From a checkpoint of a small transformer trained on Wikipedia.
Size: 11 layers, 12 heads of 64, vocabulary 8262.
MLP neurons of a small language model. Each row is named by its layer, matrix (up: input weights) and neuron, and shows model dimensions 272-399. Each number is 128 + 32 x the weight over its row's rms, rounded and kept within 0 to 255.
After each neuron's rows, "fires on" lists the tokens most often at its 100 highest values on Wikipedia text that the model never trained on.

L2.up4027 [102 115  99 140 132  92 136 182 103 193 108 129  67  93 109 105 134 149  95 106 190 133 155 121 114 103 150 135 148 136 135 116 118  84 148 159 136 106 141 148 105 132  41 163  80 141 155 122 133 103  66  98 144 126 143 130 127 155  61 133 136  87 105 122 115 146  62 133 149  25 153  95  93 139  53 121 175 108 103 145 141  78 119 125  91 199 166 136 133  99 150  87 156 141  67 174 100 131 126 106 178  90 154 105 145 143  87  96  87 126 125 103 117 166 131 117 166 121 160 125  95 154 115 139 108  63 152 147]
fires on: "; ", ": ", "| ", "x"

L2.up5204 [119 141 145  76 127 180 109 151 147  92 144 175 147 154  70  69 105 182 132 131 100 164  93  96 146 132 174 113 111 194 161 121 165 135 138 113  79  77 137  83 117  93  59 115 108 153 119 122 118 115 107 163 140  94  94 102 194 115  84 130  90 155  65 154 131 148  88 138  98 119 106  75 158 119 173 125 156 112 162 142 154 124 182 108 190 156 140  90 112 141 125 126  80 150 151 210 100 161  87 151 131 144 147 164 160 116 185 115 105 113 112 173  97 103 178 155 138 136  74  90 160 107 123 145 159 255 137 134]
fires on: ".", "to ", "m ", "in", "+ "

L2.up1311 [128 161 145 102  65 121  61 134  95  81 140 120 145 140 115 152 186  89 145 156 149 186  74 179 153 145  92 109  55 107 169 157 154 153  72 153 143 184 165 127  79 154  81 110  78 136 141 131 152 108 153 176  86  93 164 104 182  88 172 132 114  24 154 154 101  95 113  98 136 116 169 143 129 119 131 126 151 136  74 132 143 103 141 157 159 141 131 141 112  52 129 134 142 153  92 134 116 149 150 100 104 163 108 146  81 181 113 201 124 119 113 131 178 148 197 139 130 150 200 118  96 132 158 139 147 150 102 157]
fires on: "; ", "| ", ", ", "(", "2", "1"

L2.up5079 [151 103 102 202  85 134 184 102 123 191 142 183 150 167 118 100 102 121 124 132 174 147 102 186 142 107 209 138 162  78 140  97 137 128 156 111 106 105 116  88 165 137 148 150 142 153 125 108  97 107  86  95 151  75  93 121 129  38 107 114 153 127 106 128 122 130 136 130 121  70 157 102 142  79 157 101  91 114 155 122  90 146 125 109 119  56 172 120 200 152 103  94  76  76 104 150 128  80  32 196 219 151 140 115 151 145 167 162 129 151  93 115 124 124 118 159 164 170 116 104 101 161 160 137 102 163  86 118]
fires on: ".", ": ", ":", ",", "ob"

L2.up498 [140 114 128 140  65  79 150 156 209 146 144 122 114 150  50 108 118 123 134 172 103  95  89 114 105 128 157 178 125  94 141 132 117 111  74 155  80 108 167  62 185 125 105 169  48 141 175 100 110 135 144 113  67 133 135 118 202 131 121 156 179 105 138  89 120 128 101  94 113 125 189  75  98 137 132 136  74  87  92 109 102 114 134  89 100 104  61 159 146 140 167 124 121 144 101 164 116 190 126  80 141 109 179 113 129 159 128 138  74 163 140 128 137 171 116 211 111 145 137  98 166 127  85 157 190 116 138 142]
fires on: "the ", "m", "s ", "h", "tr", "FL"

L2.up1440 [121 127 123  63 128 207 147 210 145 173 121 165 157 126 100 125  78 109  50 156  97 206  48 124  90 148 121 121  85 156 149  83 144 162 106 136 146 180 206 147 186 133 102 115 123 136 155 120 113 135  99 106  86 125 140  98 223 147 137 123 150 103 139 168 128 111 150  67 137  98 124 141 198 109 147 101  99 102 172 125 137  63 124 130 151 146 125 169 143 123 173 132 132 173  98  82 142 170 107 115 181 112 147 116 139 178  87 174 125 132  92  37  89 134 150 157 132 149 160 130 104 116 174 140 139 147 165 141]
fires on: ", ", "an", "), "

L2.up535 [117 137 107 124  55 126 118 137 168 146 103 133 100 104 147 142 151  53 109 167 111 168  88 122 145 165 157 101 204 214 149 157 179  59 161 156 160 158 134 154 103 127 112 167  68 187 146 114 216 167  43 117 145 141 219 114 106 139 119 166 173 151 169  62 118 204 112  98 151  97 143 127 110 110 161  89 109 120 134 107 150 155 135 106 118 108  97 105 171 185 100 129 173  79 144 124 129 146 117  83  91 155 105 121 135 195 146 114 133 151 153 132 128  47 125 126 104 149 116  87  66 189 132 152  51 128 171 119]
fires on: "the ", "as ", "at "

L2.up3214 [158  95 115 150  97  76 115 137 123 135 157  73  85 154  75 170 137  79  83 150  86 158  98 111 117  54 126 122 140 149  89 161 147  22 145  67 141 163 138 173 120 146 113 154 115  68 171 133 121 104  67 120 167  78 149  93 110 146 126 113 115 129  97 132 150 105 152 101 154 177 141 155 115 115 147 161 141 115 173 153  61 120 143 116 143 103 159 202 119  87 189 159 149 154  93  76  97 160 174 129 103  99 115 122 174 110 165 128  72 223 128 136 131 128 201 115 113 156 119 130 154 133 110 152 136 142  91 111]
fires on: "-", "v", "ch", "ting ", "r", "t "

L2.up5049 [134  74 127 132 148 121 112 144 128 168 127 165 133 151  82 119 144  32  98 145  88 162 171 135 104 135 146 122 133 181 175 160 105 119 148 127 127  87 203 113 163 116 106  79 109  83 120 150 102 107  65 130 185 177 159 107 159 138 139 110 128 106 111  92  94 120 164 150 147 108 134  98 168 117 188 139  96  79 109  49 177 147 109 117  94 121  83 158 152 187 175  69 148 160  90 120 136 147 127 134 134  98 137 170 119 200 161 167  86 146  72 169 100 103 150 168 143 148 156  46 104 115 101 132 115  99 129 138]
fires on: "i", "us", "ic", "z", "is"

L2.up581 [122 137 122 164  97 163 139 137 120 129 112 133 116 109  94 137 118 117  66 145 128 128 139  96 110 101  79 156  91 101 156 143 131 120 128  91  93 147  42  45  72  82 116 193 107 134 118  69 161 128 110 140  98 120 177 125 148  97 120 131 150 132 137  91 119 175 154 109 182 189 120 105  94 129  99  90 124 117 151  73  89 125  97 171 110  83 147  95 187 149  66  72  96  70  98 133 104 159 120 170 134 189 135 144 145 103 123  96 122 105 121  87  62 146  89  94 144 235  94  88 105 187 119 123 180 111 161 167]
fires on: "its ", "The ", "of ", "the ", "and ", "as "

L2.up5912 [ 47 122 124 112 113  72 124 117 136 119 134 137  69  55 124 102 131 122 103 125 155 136 175 144 132  50 121 179 122  88 113  59 191 173 132 118 106 125 107 155 126 159 118  96 143 150 149 113  87 145 130 157  47 161 137  79 146 114 131 155 106  77 134 100 107 175 127 102 203 159 144 131  82 121  94 164 144 175 137 128  90 126 132 219 121 162 202 195 199 152  76 148 132  54 110 136 133 156  95 177  86  82  91 155 150 153 144 169  79 122 104 194 139 160 150 130 149 138 135 118 108 108 133 157  94 105 112 161]
fires on: "After ", "of ", "With ", "Following ", "end", "Like "

L2.up2094 [124 107  65 149 100 122 131  80 112 134 121 113 118 114  67 226 151 141 156 152 137 168 105 166 144 109 128 211 134 140 157  59  99  94 128 250 123 162 168 127 101 104 135 128 135 169  81 136 115 132 139 130 139  61  94 134 105 122  96 110 161 129  97 104 133 151 106 107  83  88 193  68 156  98 165  82 146 157 173 137 184 146  85 161 171 118 197 112 103 142 163 145 135 177  99 134 125 114 137 100 142 161  47  96 167 164 117 183   0 146 109 118 142 184 143 133 182 152 139 134 154 114 136 180 160  98 102 115]
fires on: "an", "ar", "a", "u", "an "

L2.up5432 [165 168  87 123  70 108 133 145 172  99  98  97 137  80  74 158 174 148  83 148 136 179  98 157 164 133 175 139 105 229 133 124 160 113  80 175 112 128  76 148 168 124 113 121 113 154 144 139  80 173  95 128 124  94 180  90 172 120 183 164 134  47  97 177 143 148  64 102 139 157 123 132 147  98 110 138 127 160  44 154 126  80 167 125 119 168 159 170 178 142 180 107 162 107  88 173 115 159 132 111 118 107 148  80  85 111 138 150 103 158 109 118  88 171 135 121 125 157 130 119  58 141 138 106 188 117 118 129]
fires on: "; ", "| ", "College ", "); "

L2.up720 [122 132 133 129 141 156 201 151  98 151 155 136 134 190  71 197 122 136 136 157 181  98 116 108 128 109  82 157 170 151 131 148 135 121 125 142 115 128 141  91 108 145  48 151 157  93 142  96 164 103  89 156 109  71 103 112 150 151 140 141 112 130 102 128 170 158 183 111 186 145  81 153 123 136 137  69 114  85 125 156 110  76  57 199 103 162  81 140 113 184 138 138 147 196 147 160 119 105 104 156 133 139 160 120  81  77 121 151 110 129 134  74 113 127 177 156  86 188 123  73 161 204 141 197 119 210 166 190]
fires on: "0", "6", "4", "8", "9"

L2.up1405 [110 150 134 140 130  52 177 106 152  84 117 142  32 141 101 136 207 113 110 122  55  97 103 129 109 144 105 148 147  98 100 189 182 109  91 141  91 190 134 147 174 113 151 157  64 103 153 141 113  97  93 139 128 158 123 151 157 174 124 141  91 126 143 149 128 143 120 144 131 141 137 109 125 179  97 135  97 117 134  99 150  83  97 156 207 134 104 184 123 125 174 122 111 133 106 140 107 190 160  49 113 110 158 147 116 131 147  89 114 184 132 122 178 133 196 156 162 150 153 120 127 184 103 146 107 130  87 154]
fires on: "ch", "-", "z", "ç", "j", "un"

L2.up5964 [102 118 101 114 133 126 136 130 149 179 151 145  99 133 128 161 102 157 106 135 109 135 104 109 137 107 100 156 141 232 106 113 151 127  81 135  57  88 147 123  98 130  71 171 175 147  74 105 124 124   0 174 126 119 131  97 176 134 130 144 106 140  56 115  98 136 123 105 144 109 131  71 179 144 125 151  73 142 124 170 116 126  80 158 163 153 118 106  38 148 131 106 157 173 192 112 143 109 125 149 165 154 127  80 139 112 159 162 134 142 145  87  33 113  75 103 179 131 136 130 121 158 187 131 105 117 162 146]
fires on: "9", "ich", "an", "6", "le", "1"

L2.up6013 [150 144  85  69 135 146 140 124 128 181 142 212 156 140  75 147  81 164 135 196 122 163  28  90 102 127 146 132 148 189 215 111 140  80  63 177 104 135 146  63 144 149 111  79  92 130  96 108 180 164  91 158 199 132 148 102 158 100  72 163 163 118 101 173 115 123 122 105  89 157 162 111 188 134  83  82 143  82 119 191 116 120 180 186  86 142 116 118 188  77 150 150 116  56 126 144  92 163 150 111 165 113 126 128 113 125 160 109 117 132 157 105  90 133 116 169 168  81 146  54 100 141 143 145 159 143 131 160]
fires on: "- ", "\n  ", ", ", "199", "– "

L2.up3163 [121 157 127 189 140 143 170 140 110 161 151 124 142 142 152 212 131 186 108  77 173  84  80 178  37 112 106 124 130 170 177 179 154 176 106 121 113 157  27  97 181 101  97 121 153 164 133 139 192 173 117 162 132  59 159 140 138 147 159 145 119  69 170  90 153 145 128 145 145 161 137 145 131  95  88 148  95 150 153 115 160 124  81 121 124 123 149  87 128 138 148 101  68 161  96 130 117 100 129  92 120  92 114 190 129 148 168 107 106 152 142 132  95 154 136 155 122 127 149 100 104 108 112 201 137  96 167 139]
fires on: "ir", "ed ", "ond", "ated ", "u", "qu"

L2.up4534 [ 96 123 159 142 129 158 197 121 168 145 124 156 110 142  67 128 151 125 188 115 148 119 131 111 144  59 127 165 126 129 187 108 129  72 126 171  79 145 149 109 148 115 119 138  96 182 129 125 120 138 115  50 125 123 146  77  78 126 140 174 132 151 127  57 211 186  96  69 123 138  99 138 116  86 138 105 130 151  84 136 124 149  84 120 155 121 152 133 145 226 125 135 132 135 103 160 121 145 169 171 156 162  60 138 116 102 180 133  82 130 114  92 134 155  88 106 140 124 142  91 137 181 147 117 110 126 100 116]
fires on: "u", "oper", "func"

L2.up3905 [ 97 134 159 128 153 111 126 123 122 113 121 160  98 154 118 158 240 104 100 170 147 119  95 124 114  61 109 156  59 168 133 168 108 157 122 127 106 115  69 154  58 126  95 136 150 100 144 110 116 148  84 152  98 145  68 154 145 127 100 148 131 165 122  57 197 101 138 119 138  78  53 115 113 111  78 144 164 117 134 166 160  86 145 158 107  77 113 182 118 175 138  96 130 112 138 111  94 179 164 149  91 151  94 142 145 174 185 107  94 109  95 127 150 105 194 123 131 141  63  84 146 185 174 199 163 174 140 166]
fires on: "or", "our", "bes", "ero", "are", "az"

L2.up3273 [ 59 201 194 113 108 110 157 113 173 126 139 161  83  87  84 145 150 133  92 146 160 177 157 155 133 140  98 182  87  83 180  88 144 128  83 139  93 131 133  97 173 148  95 106 125 154 104  87 163 160  54  85 128 160 134 133 141  93 102 165 184 102 106 105 100 187 136 128 131 143 128 161 101 115 140 152 147 108 196 115  83  56 163 124 121 145 208 115 188 150 137 155 155 117 114 126 109 204 124 141 143  94 133 120 151 117 152 153 146 154 125 183 146 165 104 133 153 121  90 153 112 105 147 132  92 140 146 112]
fires on: "of ", "by "

L2.up2968 [177 112  60 130   2 101  95  98 101 174 129 113 130 132 141 143 139 134 137 137 138 177 132 144 141 113  75 161  82 112 197 161 126 143  93 154  97 154 162 122 152  83 125 134 102 130 171  89 109 171 122  58 104  99 161 124 163 105 128 149 121  76 143  78 128 147  99  99 105 127 172 113  95  82 128 154  78  74  54 118 107 123  98 129 139 115 135 165 126 119 122 106 110 109 117  79  75 151 126 137 164 158 169 117 126 157 110 192 115 177 133 106 157 109 126 133 183 195 123 113 115 125 132 143 156 137  99 138]
fires on: "the ", "| "

L2.up2939 [ 72 142  85 138 101 114 145 110 158 101 138 154  82  71 141 116 165  90 129 143 156 162  55 133  55  97  88 118 129 105 117 156 139 107 128 223 111 130 117  83 173 122  97  87  91 114 118 111 127 133  89 109 104  68 161 136 117 120  89 129 203 150  78 193 123 129 111 147 121 135 131 145 128 131 117 132 148 197 234 160 115 124 140 108 109  82 227 114  99  94  88 126 109 131 157 175  62 133 154 196 146  75 128 114 111  95 154 130 116 115 128 151 122 182 128 109 180 150   0 128 119  78 129 155 157 145  90 119]
fires on: "by ", "to ", "tis", "with ", "over ", "'"

L2.up3868 [136 126 140 112  83 128 144 142 164 149 149 161 123 115  73 128 132 162 110 191 113 125  84 151 110  92 132 112  81 196 184  97 145 173 129  95 119 156  91 161 168 124  80 108 103 174  92 151 112 126 110  99 102  96 147 129 127 123 147 167 124  84 104 117 150 111 108 145 171 171 152 152 148 156 165 172 202 147 140 190 154 147  97 136 161 181 149 184 198  49 151 126 131 150 109 111 130 134 104  81 170 144 163 135  58 129 144 134 100 140  48 155 107 152 194 147 143 119 113 156  72 145 149 101 149 147 147 143]
fires on: ", ", ". ", "and ", "."

L2.up2359 [141 140 116 116  72 114 122 140 195 171 115 145 133  92 103 178 141 132  90 176 122 137  98  82 127 149 116 130  39 132 121  94 151 101 147 223 101 202  58 107  64 165 134 167 150 130 145  90 132 133 110 114 115  85 187 137 157  72  68 153 163  61 181  91 153 187 137 115  90 113 139  51 101 139 120 134  74 159  83  72 124 120 145 103 127 132 144 140 143 142 130 128  96 100 131  98  97 142 112 131 138 112 138 124  84 113 127 140  73 181  92 120 214 127 155 137 175 116 116 117 123 137 151 121 140 122 129 169]
fires on: "| ", "\n\n"

L2.up4365 [168 165 102 118  98  96 110 104 160 144  92 125 111 107 150 140 217  93  88 180 138 199 103 166 113 140 107 124 116 185 127 144 128  95 130 140 108 172  30 116  72 150  79 191 128 121 166 117 179 134  75 124 155 149 113 121 140 121 119 152 193 121 137 124 143 149 109 122 158 138 100  86 119 108 139 145 146 130 168 110 103 113 110 107 116  69 132 145  95 147  91 111 143  60 115 115 143 185  92 120 119 171 115 134 136 162 128 125 107 116 146  83 136 117 114 106 143 165 100  87  83 137 160 149 163 113 186 127]
fires on: "the ", "of "

L2.up4890 [120 152 137  74 117 174  81 165 128  96 163 211 165 166  91 144 121 153  46 146  96 181  33 151  54 141 118 126 112 156 166 135 153 158  51 162  83 178 114 128 145 134 143 125 112 121 141 145 127 139 106 140  58 164 155 123 173 131 139 126 172  48  96 101 139 122  96 104 170 166 162 143 175 143 130 131 154 168 179 137 118 105 123 172 103 129 149 153 164  90 194 126 123 156  72 123 131 130 141 142 160 130 124 108 121 145 160 120 141 129 160 114 114 149 120 162 171 145 195  91 129 105 152 129 151 193 145 138]
fires on: ", "

L2.up2855 [ 95 176 170 167 105 127 116 181 141 171 214 124 140 135 150 129 167 148 147 230 148 155 157 112 133 180  76 159  94 111 142 116 103 113 103 114 141 254  35 123 107  68  41 135 113 106 166  88 194 123 120 124 122 138 146 132 149 102 117 126 187 168 138  70 154 154 125 155 138 131  53 117 121  87 101 134 133 153 148  75 118 106  94 122 176 150  83 181 148  57 137 165 151 116 115 133 107 171 118  86  99 134 175 176 157 129 123 103 115 145  95 109 124  90 163 161 157 104 107  94  67 181 121 140 127 104 129 137]
fires on: "the ", "s ", "one ", "its ", "C ", "C"

L2.up1675 [142  93 155 119 126 142 147 183 124 135 127 194 125 126 109 123 119 121  96 172 109 126 130  87 143 115 127 133 130 204 115 170 158  95 138  95 142 101 116  95 125 146 116 130  94  84 128 100 177 123 131 118 133  72 124 145 125 157  73 181 122 125 138 163 126 188  80 150  74 158 128 108 110 135 129  75 108 110 152 152 140 159 167 128 207 159 154  77 141  99 106 157 153  65  69 112 115 181  93  64 152 102 161  58 116  75 195 106 133 153 129 169 134 137 100 145 145 131  86 169 114 116 144 136 135 197 151 143]
fires on: "=", "it ", "to ", "in", "– ", "| "

L2.up118 [161 145 136 168 102 136  95 180 102 163 127 131 119 138 157 171 106 145 105 115 151 160 123 108 111 138 110  94 107  85 169 141 120 125 109 130 152 186 111  93 110 138 114 107  97 133 171  98 137 144 100  58 172  90 149 122 107 116  82 135  96  71 121 119 141 131 124 107  79 127 123 110 143 143 145 195  69  66 175 133 144 104  80 115 126 127 132 143 166 119 142 122  73 101 130 138 125 135 113 161 111  82 139 150 117 174 186 192  97 129 120 139 107  81  81 163 148 175 141 148 101 115 100 119  98 153  51 145]
fires on: "| ", "k", ", ", "; "

L2.up5895 [ 74 128 116  96 105  82 165 142 139 170  78 194 129 145  64 107  71 130 155 136 136 158 221 104 101  89 121  99 116 155  93 128 238 111  44 125  50 128 165 107 168 158 112 167 125 160 134 102 108 181 107 128 129 103 122 154  82 194  99 129 111 128 110 131 154 123 115  71 170 157 171 100 105 117 108 158 146  63  99 162 162  94 125 117 121 120 156 151 156  85 141  23 130  73 183  40 118 143 126 145 190 128  75 107 100 141  94 167 101 150 135 130  59  78  90 161 172 149 140 121 100 106 171 130 143 151 109 165]
fires on: "of ", "s", "er ", "==", "ers"

L2.up52 [124  74 131 119 129 128 138 183 143 130 162 167 144 134 138 121 115 155 117 133 175 130  94 178  33 112 130 122 123 231 153 125 165 147  83 162 186 185 125 104 137 140 102  91 125 156 111 115 114 129  51 133 100 146 146 116 176 140 140 151 204 166 140 105 130  87 127 142 128 138 104 149 122 140 184 166 145 134 117 150 135 108  73 138  94 147 125 119 139 107 170 139 155 166  98 175 102  97  97  91 209 120 175 142  87 157 135 118 140 173 144 130  66 149 157  99 175 146  79 123  77 140 221  95 123 169 117 177]
fires on: "\n", "; ", ", "

L2.up363 [157 118  83 114 149 181 148 122 114 118 141 141 108 138 103 110  95  79 172 152 135 129 112 155 100  84  76 100 137 120 149  80 100  60 186 115 159 116 201 146 114 107  99 161  93  93 152 114 101  97  60  77 117 131 161  95 149 121 111 133 212  89 140  96  80  87 149 101 168 100 176  63 137 115 124  74  72 133 134  93 108 138 123 155 127 128 149 133 161 142 173  96 116 150  76 128 133 158 100 125 156 191 133 203 131 144 108 159 127 165 153  94  68 106 157 131 124 158 137 111 141 199 141 150 123 165 198 163]
fires on: "ich", "ik", "us", "is", "an", "it"

L2.up1685 [156 142  95 110 138 125 124 136 124 174 182 149  90 156 102 142 132 121 103 156 117 194 103 126 126 131  97 172  98 146 135 133 107 164 130 132 111 126 140  67 122 100  77 139 150 144  90 109 143 104  87 143 115 156 195 127 178 134 114 123 110 134 154 107  98 105 105 131 174 115 128  79 164 113 118 176 100 155 111 182 133  51 103 151 116 118 134 108 121 108  98 104 143 132 199 177 112 124 110 151 129  87 123 207 183 144 136  60 135 141 170 119 114 152 102 181  97 107 139  88 101 135 151 115 139  90 145 158]
fires on: "s", "–", "-", "s ", "st", "ship "

L2.up902 [167 127  93 113  54 161 114 189 187 125 157 148 155 144  73 123  84  89  86 139 120 115 107 125 165  66 132 107 132 211 165 155 120 107  97 144 104 156 117 119 145 117 128 104  87  93 143 125  81 145  68 145 144  93 159 105 137  89 184 208 185 165  70 131 135 136 112 154 118 116 154 148 156 118 139 129 105 131 141 166 152 142 146  81 163 108 135 111 168 136 145 135 173 113  75  82 124 142 116 136 122 154 125  77  81 160  93 156 108 152  39 167  89 122 158 138 166 167  64 116 116 111 134 158 161 187 102 161]
fires on: "; ", "); ", "): ", ");", ";", ") "

L2.up4737 [136 197 143 120  63 146 147 146 140 202 183 149 127 127 115 125  91 184 107 121 132 146 128 157 102 114  72 156 103 117 186 124 148  83 139 133  76 141 129 107 176  98  81 136 131 138 111 102 131 156   0 143 112 145 138 141 155  76 117 174 145 144 158  94 136 153  64 125 147 132 131 124 146  99 144 151 230  90 168 178  85 102 109 113 191 124 114 124 169  85  93 119 141 167 114 152 100  92 138 138 127 121 155 160  81 130 150  93 152 144 141 174 112 151  81 132 115 122  74 136 149 165 177 155 115  97 128 119]
fires on: "of ", "the ", "("

L2.up2422 [109 119 150 118 143  83 145 167  64 150 112 225  93 122 136 133 118 116 105 139 102 131 133 160 101 113  54 163  96 127 118 148 142 102 111 109 134 154  60 177 136 134 117 101 124 139 103 134 154 187 139 104  83 119 165 104 192  60  94 130 144  76 112  92 170 166  66 151 121 163 143 128  93 162 135 166 148 143 113 119 168 158 133 145 115  78 132 165 161  85 105  35  56  92  92  97 129 116 149 203 187  86 132 104  94 135 163 176 114 220 139 161 124 112 101 104 142 143  85 135 111 101 155 127  57 144 156 125]
fires on: "of ", ": ", ". ", ".", "bed "

L2.up1421 [141 135  93 113  11  95 135 169 150 173 163 123 136  97 149 141 139 118  45 129 142 163  85 141 108 125  88 134  74 185 137 145 144 121  92 127 108 176 183 106 123 119  92 133 112  95 121 105 149 174 100 134 134 130 120 112 186  42 110 178 138 138 199 121 100 149 133 138 159 154 131  92  94 120  89 190 125 132  91 120  96 122  67 114 132  82 125 150 120 123 146 115 131 150 134  85 106 160  97 132 148 162 134 156 134 139 157 107  85 184 118 147 141 134 162 216 110 153 162  61 128 125 149 179 141 130 151 184]
fires on: "the ", "th", "d", "of ", "th "

L2.up4071 [110 155 109  99 115  91 129 105 127 147 140 106 142 194 147 135 102 183 122 152 158 124 118 142 154 138  60  85  75 133 134 146 115  90 107 141 133 187 149 204 182 132  60 172  73 141 176 113 110 115 137 113 120 198 180 101 139  91 118 136 166  73 124  72 130 150  73 162 117 110 145  86 100  87 106 164  96 122 125 136  84 100 102 106 175  69 120 164 108 103  62 172  90 106 108 142 127 157  73 183 112 144 168 151 163 147 163 200  94 135 113  94  83 100  95 121 109 135 152 136  95 174 127 126 180 107 104 144]
fires on: "the ", "that ", "to ", "not ", "list"

L2.up767 [ 97  77 150 135 149 135 144 171 168 158 168 162 130 142 170 152 178  77 113 145 112 155 116 123 132 128  84 148 148 178 114 151 178  91 126 195  65 152 153 117 117 132  86 161 119  40 147 108 149 127  68 154 104 118 137 124 149 167  81 140 170 135  79 146  80 151 100 117 175 109 114 118 164  99 137  76 113 168 158 107  79  95 159 136 104 118 125 109 114  59 154 116 122 184 119 129 147 110 153 181 148  86 121 100  83 112 118 143 114 118 178 117  99 124 100 175 144 129 137 154 147 170 124 164 100 106 134 150]
fires on: "4", "3", "2", "1", "6"

L2.up1454 [116 141  86 134 129 137 147 135 134 173 180 170 103  82  54 129 155  80 189 156  95 114 178 178  42 137 112 118 124 127 122 109 192 139 105 157  51 177 134  95 193 115  86  84 108 149 137 122 156 150 143 135  84  73 118 120 170  86 120 160 187 139 120 149 105 141 111 117 134 144 171  98 110  99  97  89 161 106 124 133 112 105 102 118 178  93 106 120  77  12 123  92  89 102 126 119 107 106 118 222 161  69 133 122  89 169 154 193 140 146 157 160 106 154 100 112 172 155  88  99 127  83 193 119 141 165  75 123]
fires on: "by ", "of ", "-"

L2.up397 [147 138  73 145 163 129 174 118  81 158 135 193 111 173 122 164 105 124  78 119 104 186 161 144 172 105  96 194 110  68 173  94 148 148 137 105  91 144 124 126 157 142  71 133 149 147 101 142 147 125  57 168 104 128 144 118 145 185 123 161  97 128 114  84 160 162 129 136 131 117 170 127 103 158  80 123 129  86 179 171  75 149 100 187 179  98 129 117 136 154 117 130  88 123 141 169 126 153  57 141 101 115 147 146 148 143 129  82 173 171 101 137 157 161 138 149 133 109 141 113 131  86 157 132 144 117 115 155]
fires on: "of ", "es ", "-", "es", "f", "s"

L2.up5457 [119 157 157 102 140  77 172 106 129 137 157  79  70 141  83 148 161 102 128 124  82 134 102 124 119 132 126  97 150 162 131 134 144 144 119 149 128 161 151 111 175 122  66 147  82 134 131 105 133 133 113 140  79  83 106 116 216 134 129 112 182 116 198 146 126 157 142 116 108  96 149 148 178  97  55 158 132  79 118 108 154 106  79  83 149  94 139 145 110  70 133 122 123 100 116  93 119 116 189 113 150 169  96 130 131 123  89 163  92 162 157 160 116 173 164 146 109 148 111  78 146 113 116 127 125 211 114 129]
fires on: "-", "to ", "of ", "from ", "ie "

L2.up1903 [148 157 123 163 122 124 182 114  57 155 110 150 135 171  84 180 136 132  88 126 164 112  93 161 129 100  80 150 115 118 170 107 186 118 181 136 116 116 148  93 195 144 101 136 139 189 118 116 140 160  80 162 101  80 159 140 164  31 147 154 162  99  97 113 153 121 123 129 123 156 116  84 134 159 160 144 159 161 177 134  78  57  88 141  91  99 174 116 113 154 129 103 135 177 135 104  80 136 125 129 121 174 106 157 121 167 150 178 114 159  95 160 146 132 151 149  99 116  82 156 133 104 173 126 101 159 178 167]
fires on: "ate ", "ed ", "th ", "ated ", "in ", "ile "

L2.up5376 [172 150 126  98 125 118 119 134 144 175 141 117 129  72 112 144 147  91  92 160  48 149 101 101 115 146 106  96  79  98  93 141 174 119  80 132  97 145 196 150 101 111  90 140  63 125 129  68 140 167  94  98 143  55 113 120  74  87 118 126 214 112 173 122 190 216 110 101 163 145 145  86  86 179  85 103  84 174 127 119 109 149 111  67 166 105 135 116 166  72  60  91 145  98  96 115 113 174 108 121 165  66 179 116 112 164 104 185 108 135  99 167  74 152 145 104 164 144  27 140 131 104 165 122 164 233 117 123]
fires on: "of ", "in ", "by ", "on ", "with ", "from "

L2.up4446 [111 116  89 135 135 154 178 154 124 118 147 170 100 140 166  79 104 111  61 103 133 129 162 154 160 119 200 141 142  80 124 115 112  82 146 118 141 125 159 150  86 141 134  88 139 160 146 120 161 104 104 151  97 112 178 120 163 173  92 149 176 131 106 105 130 152  45 118 140  10 143 110 126  88 184 102 132 187 143 162 182 107 139 128 125  95 166 125 118  66 119 126 118 136  85 167  86 105  90 196 165 191 103 120 129 136  94 146 116 139 111  89  82 159 140 173 174 154 114 109 104 154 114 171 110 101  99 125]
fires on: ",", ": ", "-", "- ", "′", "| "

L2.up2036 [177  80 152  67 177 164 178 114 151 149  86 124 134 160  93 104  71 110 103  91  78 115  97 151 106 100  95 153 137 132  97 144 153  97  61 168 129  42 137 131 164 106 101 212  96  95 148 111 156 100  34 177  93 141 162 101 146 151 114 145 138  97 130 146 129 128 139 163 109  61 176 110 125 158  94 212  65 121  78 129 131  90 109 132 180  89 139  77 126 117 110 119 110 173 171 176 123 105 164 135 132 137 111 134  95 129 152 141 107 149  58 145 118 117 142 192 158 140 173 132 118 149 215 124 121 114 144 211]
fires on: "an ", "le", "an", "ure", "les", "em"